Part of a small language model's weights: 4 heads of 128, 901M tokens.
MLP neurons of a small language model. Each row is named by its layer, matrix (gate and up: input weights) and neuron, and shows model dimensions 170-265. Each number is 500 + 50 x the weight over its row's rms, rounded and kept within 0 to 999. Numbers have three digits each. A neuron's up and down rows have the sign that makes its largest values positive.
A block is one neuron, or neurons of one layer that tend to fire together. After each block is what it responds to, as a language model described it from the Wikipedia text at the highest values.

L5.gate620:474511525566425519645447476501498624507494464497588500586427386521498482511540458461504486427437462435501559400483447483475508576506370448571545534528589479478437458384464515463461549457447576525520506548547490439585508506531587500558611460452455413521441530520457514506555543475463477541
L5.up620:432465420515509490485440469631463511495508418587486521497432502451552490548577563495523460572563531551489463559487547490593430590552512468536468476496462513471445459518502531602557579552606597440516476495541473494545490452509459552488509572522501600420440454492498424499497424501424497536
Description: Last token of a field name in infobox-style "- Field: value" lists and table cells, e.g. Dialling code(s), GNIS feature ID, Producer(s), Total |; also "number" in "number of".

L6.gate75:573481476423508583553503386401473517514456461543476426548491526459452489492567470559500527536497493469500544345456558451484427518529482393608513468508533548553469591531433448558532435518560495533500513455486538434471557428548513597449532518464531500434546517503481508541441501526534530461
L6.up75:387476524616509463527468503445507506529534557579488456567444499428483592356413508472446382462493542456509511546508521513470487482577517503446452517509494500544503491529423549485529479598520478550492627531615508483416479530530510486450465467588503504583564507471641490503526498496465541463
L6.gate128:479534460605421565472504495531410482479435480434448486497491519477486413505537560470502456505485461477501505500559390460549410504563514578548475450491479485545489564476514425452530495562523515552531597482519451500543450485511515527403569476455514506531534456522526534512477420524389560542
L6.up128:580476464464619413487489562465520502525494430556537551473523539463505487502585418423457438491548424498526541542550486576560483471524531508494487479556378473534530598503468490476529530506558518448556450502426553567567644469582453419480501500443533515482478498444516520516516419507517470509
L6.gate537:547473442485542535551443568543520506482538512475422531531507452491502550478462464470577484453523433528432430520584534450514469517463394458502518565474509488518431454519498448466565505484506481468477505453475459512513554587608562471465434486526479526484548544517505400599483477501415509549
L6.up537:552433468561501483557576431472508536537538549492476402523530506485499530501497545494470438410481472547459477464545543432518541529556504553554435515446522439377525426529439429590496437535580479502515524491491448568514504522606495480572510494569542558573445590427516405573450506462464441402
L6.gate557:547578511465450467585552606475445524526532531416493455483447581530546513455449465491494366530421412458591506458519516402498416461517501434564451580531408375430472502449499437510449501416470520495540432460481482530527473421627473603484506507567459515582421497506505475485535521476480509464
L6.up557:576624587487525538599498499544517591433524480572526484467494469448377572534480465517428461448472463542474497486503466500511458549528444532497481507526513487420549632512496450427404508487471486488553624368456439426527482537522506440560474400430415522436602496451485500519499482526481490554
Description: Field names and header cells in infoboxes, stat lists and wiki tables, just before a colon or pipe value, e.g. "Summer (DST)", Elevation, Stats.

L6.gate53:548481434597474556535501450559603577544502460444500515565503480447414537455581515484545430515445537441509512382502446463512454472482546501610482488454554450563427495550472519504560439469451554450516568524480513545423504487561546513462492515457418564474530402475502496455477426472619657482
L6.up53:499548574623495562480596608532617549412479443550489447518507537465567461547526569587499501417545517572567506461499517512575572529498508554465540467426416417393485499511510418525534432550508409539463520563483425454477463531518558543554409495534507457520513407470420476422475582516545475453
L6.gate78:434571395562518488479501510570532553525490503435546519512572436573445444473606453557539508500474504525458531525557455503467496478489443502628600546494550455490517604454549506421509429509533581474531585444459372537454554541593583568475486554507469474536460496508536474486504440461435543587
L6.up78:403590494465594489466489544450511476527553464472431472494466569460494501489476530537484565549430443613498511513500464473529446456454497534556609462448453438553490518508478515558595433489550517447465579493507474545438533508577525455480537490543455478545580419488508486535537438456462526571
L6.gate455:469501548488393537490534517597524544503490627553484476528437496544488497452454537481460525446484594467532464462491423553546511523515483509587524539509527492407484536490393459505519425537482387487445547562539442410514494536528463538479447528546472484560544460497469484505494438500481416568
L6.up455:518600466472466458498471466484550559439556464518538416562429524530581464545517503450487552586480555529508570402536478506444519538424424527595459477567526460538491503461473468496528555481380599477594520538516439455457416412383483557529505552564521466479455519393466598528419423464509542510
L6.gate854:412598458466478482483505461410590479429545466430495564540481490562501490506550527506531457573529555453470456499570497465481493586451456446428456472473584447452528458541567473583470515406501514571492405449413509494431507474448482502521405522517437550504411484561433489492561485478479516566
L6.up854:554459521578492495491498399494479446528494461514463463572520453514517444517542475416484481538493536530555543508532468510505438459594421556587510501481479478517501520499458478557556438446490521539421599506549369489566464558475484522403426665503481550439513438507494501464474499457460472578
Description: Punctuation splitting numbers in sports-result tables and infobox stats (dash in 25–13, colon in 31:25, decimal point in 30.79), plus cell bars, "(" and "place"; weakly, mid-word pieces of rare names.

L6.gate626:471623545503624450570538496603462520433536518510501453503542571555489528498457580501442443516489450531503606501538477461521502452514515556499581517383545481513509584574556506404486576490494463460515558423515431442565569503512491417513545480449487472498537476502454460521479458559487474499
L6.up626:546499509409543521506476478522519504491505486516628473408503459538487517512513560500575571484459536408554500533505528467484501447495426500472461566528540532509564497352489536566529619495471497438461544597470531560469546551483488540553488468366564508505464485534504535501480529543547626500
L6.gate760:512431488445475581445505580504612456469503582484433399486491584492572515460480549573441451426405500498515500484466502361549569516434507595579418534413518532504461548520455462543467428503463485552489471635485469439475457483522457496447478460424458444509495492473481515510506397460569498470
L6.up760:541523462455485498564438451530549451438569405494466479459488410453503517552405475489448437514450518473525549502441606487503544472539549487526565543528510510447455495479516498461535559469463486488521493500549465469471497493428436447556521397561553556577506544438593563400574526590458494514
L6.gate928:416511531541461519533479435466550429458468467478497516439440606484431499406442545432488525426486494544505437498496490523519481482575512559470465402472504533457441446560462598501611585542476452433460610505502442526461492446569491393550451466559535499591558484440497531507493473502555497437
L6.up928:503501463492454414453507507476517434432501474482493431558395546437517499483442463565479505479502619441519436534509457444496476548509535519518487516567435512541510459585461525545531474490451541517552464521528433469511388540533528451494604466523575392465574513459437453510520457435470491626
L6.gate999:539476506572394573447473504546529461403416450566483417536467554459455469473439522483566524478509439503569426499492448401486493503445513523464439539433553453568493501503448488510469517466474489521513474540454617452557558435631468452498538397514459459538566489414547526565472484478546507530
L6.up999:583498550527421511478412536474603528475539464530425495512491477434550523398462450444454526538513598520583440459502544432533573479468405566446456423548376512455593495553458543533518520485481479486452553453587527509503490499579554482410504517541489488542458565474536523508495421471515474487
Description: Pipe or semicolon separators inside sports and election statistics tables, mostly after a number like 0 or 25; also predictable mid-word pieces (Wiki-ped-ia, Strat-oca-ster, sat-elli-te).

L5.gate478:442504517526533563563452514452548462457403547522430501527467576514516449554441506430448548545492555567495544493478560518567526441541455439475470547487504513560638484582480442430470463458514558441428508539533526497569534516548584591533584558548514498485522473430469472534533516498461622579
L5.up478:504513536463520544401522530528466448660515421440522370465591478468419426402524427528489507458579564477424459488548559505485506475515564461528519593513433516470548445426487489460572489562463517590480492435529383384499449552514479465443461556543624404464481464484505596426535509456515418500
Description: Separators, conjunctions and closing values near the end of a list or range, like the comma before 18th, 2008, 2009 and the end year 1998.

L3.gate180:620423533475483546472482561413608586505488457511490468446573514543475472505540405508482527491540490534504436531403576455481511450562506456557494549507471538529430621495546426515465470423471453452406501555558526508418460541506389502483449532482587521448545535380544602469493499476450577462
L3.up180:420565541483489484462497488431577414526585557408549504482568438544479589469523521521487465427517497492447464556471502498452579397491422498506455457522493437540508585440481435476520490457528471474404578470575442560436413558576532538503516505509532428520465433465449475507381522453504448531
L3.gate468:518488537512550464464519573438563597536445501506515552529522552447518637490535549380495502562460437549513451461567494481566471532433490539475373425481506429463540554549491393529498466529560451483578467555469458488512488548560544488434472448574489446443565436534541537545511501542606514476
L3.up468:427543426546514532378500594499603492570563502479444518499576563491534502472545454469499419593497510526469438474525465424524521497355553547432494479489431570479487531488495430650445602551536462490482500468525421504510477519560479478450466540511549386454574502553402542474523533504532517463
L3.gate650:530587617507448450457631475480552526468457441485558453580474511528516502478582480511477518485557468506486542570387459492473476426469505442448501518476449515542477490465560456418486414466513509485511537517525507491449555530509419523429525549555472451439545472527491521513457483434455556485
L3.up650:511577601508524446426446484531554505436604542531594494502528598528477463514469484492511433498496534493418476456459513543483552478512483520564417501585562513442609430464500555432514578460577515547492444467509537548488397434495457368528314459542472480447494426410476484586530493467468522411
L3.gate708:515578598484516417589438394504521546460565536484567462490411519461409586403506455480489436537532482506499443563452456495477468473449520440501577524447511515490642466451667484406478537480484517465499480520531469537466565573596504433556520383491540508496491484560510487538476525381537562472
L3.up708:444484397473487534565519583546493519466531443440496496482574480457424519614424592452478504538489519522421439419491475470449616474436534525530507461472448541460439496497503448458475571553536472489528536494459528556469494583511507466496534461449539570548468497466503559552529394402444518529
Description: Apostrophes, en dashes and table pipes right after a number, as in goal-minute marks (17'), scores and year ranges (18–24, 1817–1860), and stat cells (14 |).

L3.gate220:433525529535463468505490533466571472501444452519604424490456545525463556463515485509448566485466542513553530526427560499500536452477607465590358454428502526494474477492434450500503509443575500509473456497410436593524451499511517499404472454461434508525537483533529506434450539483461541411
L3.up220:565481547526459380517530493486528454481469571506454465551503588516502427531565512498582525570431516551560546463445422454516561570502526511584505445553399465546431491480481561507568458469551512478529521544546522641530580454439478491459423414606458546483498571503473422444501481511458464452
L3.gate358:510554471542475504516548612516530546525483624450574495490551384502468395571557466493474461500600461517428518565447531413430546496436533504513618500482489501419447487464529410433454504492485508548491522554484408561459485457550488514452513531549495578575419464496472596538465492428480460506
L3.up358:554504445444488464575518503437464579604449513546500490583524452490519462602559539467568478527407535557434554416488432476529477493470491511640433507522474393471416470487448444469553485540516455527540440439537546514621516430543481505472478498525435485558522431524485479534520526533448550418
L3.gate360:457472393535437463385480487488439467500451467519502447437503498480428429514487450464451594504534480572469480481499526468459585518509497583479581485509498481433574566425547502524524578515460523509446516498522487416527451448444505464439553461534477513495438418512586475567527435538426470470
L3.up360:514485471400474467544474526575508460500474543466492668502475512442549496445525560468488477504445502567471401453488477509478528444483491514489479489613581574424440434489524486564499583472508457572536465468469497565543558454542431488511447462511584457462545493536514506599562553506489528490
L3.gate484:523499441485492474529515502495539586480497543552520530434463533533540496530425519535506509551449547504534495461480557427518499532472498557609559534499458547489491504458443451527498594512412424570491540554556532493508593508587510498425410467465450442533490466483566486498527462491601548417
L3.up484:510450549493450535531493513487553583493379599517533577370497521566420421535526428533391538462449577473480493451506501489462613459453444583564531458532587534522440518483372468553509421458511547446488520516498480566537495501628563424540444577575522527503450451538562483503506492463484541498
Description: Pipe separators and zero cells in Wikipedia stats tables such as football apps/goals, league standings and election votes; weakly, mid-word pieces of rare names (Se-y-chellois).

L3.gate20:486501525515430448490503507558475563439559493500596527446465413479472527566502533527496430544502516540457522481556465532495480554460511498583542426549488412442485545374490520406582464477487447488406503431550461456533493535582543474566471503494518517539578476457451481519445511524554509435
L3.up20:464480501492548519537538542426483456497506462561513459564427612452473432584451533486523465463485540521499504535453483471516473488447572445545514504512467516536429558504461453459518483557532415522516464522548422443515558408511540464444500538442422437489489568437479556535575447519442485468
L3.gate22:515514521511449488496479557529595537546416435532607550581527514454538444510538528501526517580424453436492536499566542511532466473449517494570457537530491424440428538451428512416455515427498605585512548546536496481533500549522569529454475541508492500473526549457443556507577534418528536457
L3.up22:545511500489512522513519547555499442444493446496507459476510533550459528524464473470448475539490532424470526501485535415517535512511402495521478556510508476411516433474408454582482519523588479514549466514490480553545478539514518460499495588553532478405433461482449577520569524474553465559
L3.gate694:534505567464477546527507524519484522447493474509454508461419550460488553463494421571500480503458504551458484417510529574476477499542426538568511446349536392430520442539492523544545477466501585555405471417480526536468597491518492480604512496490521507460507471453482473549470454512448471511
L3.up694:566507491574423481495517509504478543530498501548488498534457515567554401437493453413384388447412601399543469399490495454530456499480491544551505535468503485488424509559453553519451521545455476502541568372473568499597557409507484516468560470538550515487526457427456490479453409507522461573
L3.gate865:542622569560474607512504489472583510517428563399553492501430621470410530510519456448552490475510491486495469547500521563551555565474522521524445439484553523452526507404455464485440575438522491491350515483505554424521460535567444422477541534439565403458592568447581617544464492445545555478
L3.up865:471492477448477539514538521552517547543422573437520602512488527618411428509505532570516530512571479513539479580397473509528410497461534496515502542427491497495512523593439474535526536593477531460491430535576530595500497575562544513469465529419527520541449475541491503436462444470456471393
Description: Hyphens inside table divider rows such as |---|, plus punctuation in infobox fields and references: ISBN hyphens, "(" before unit conversions, "Running time", "ID:".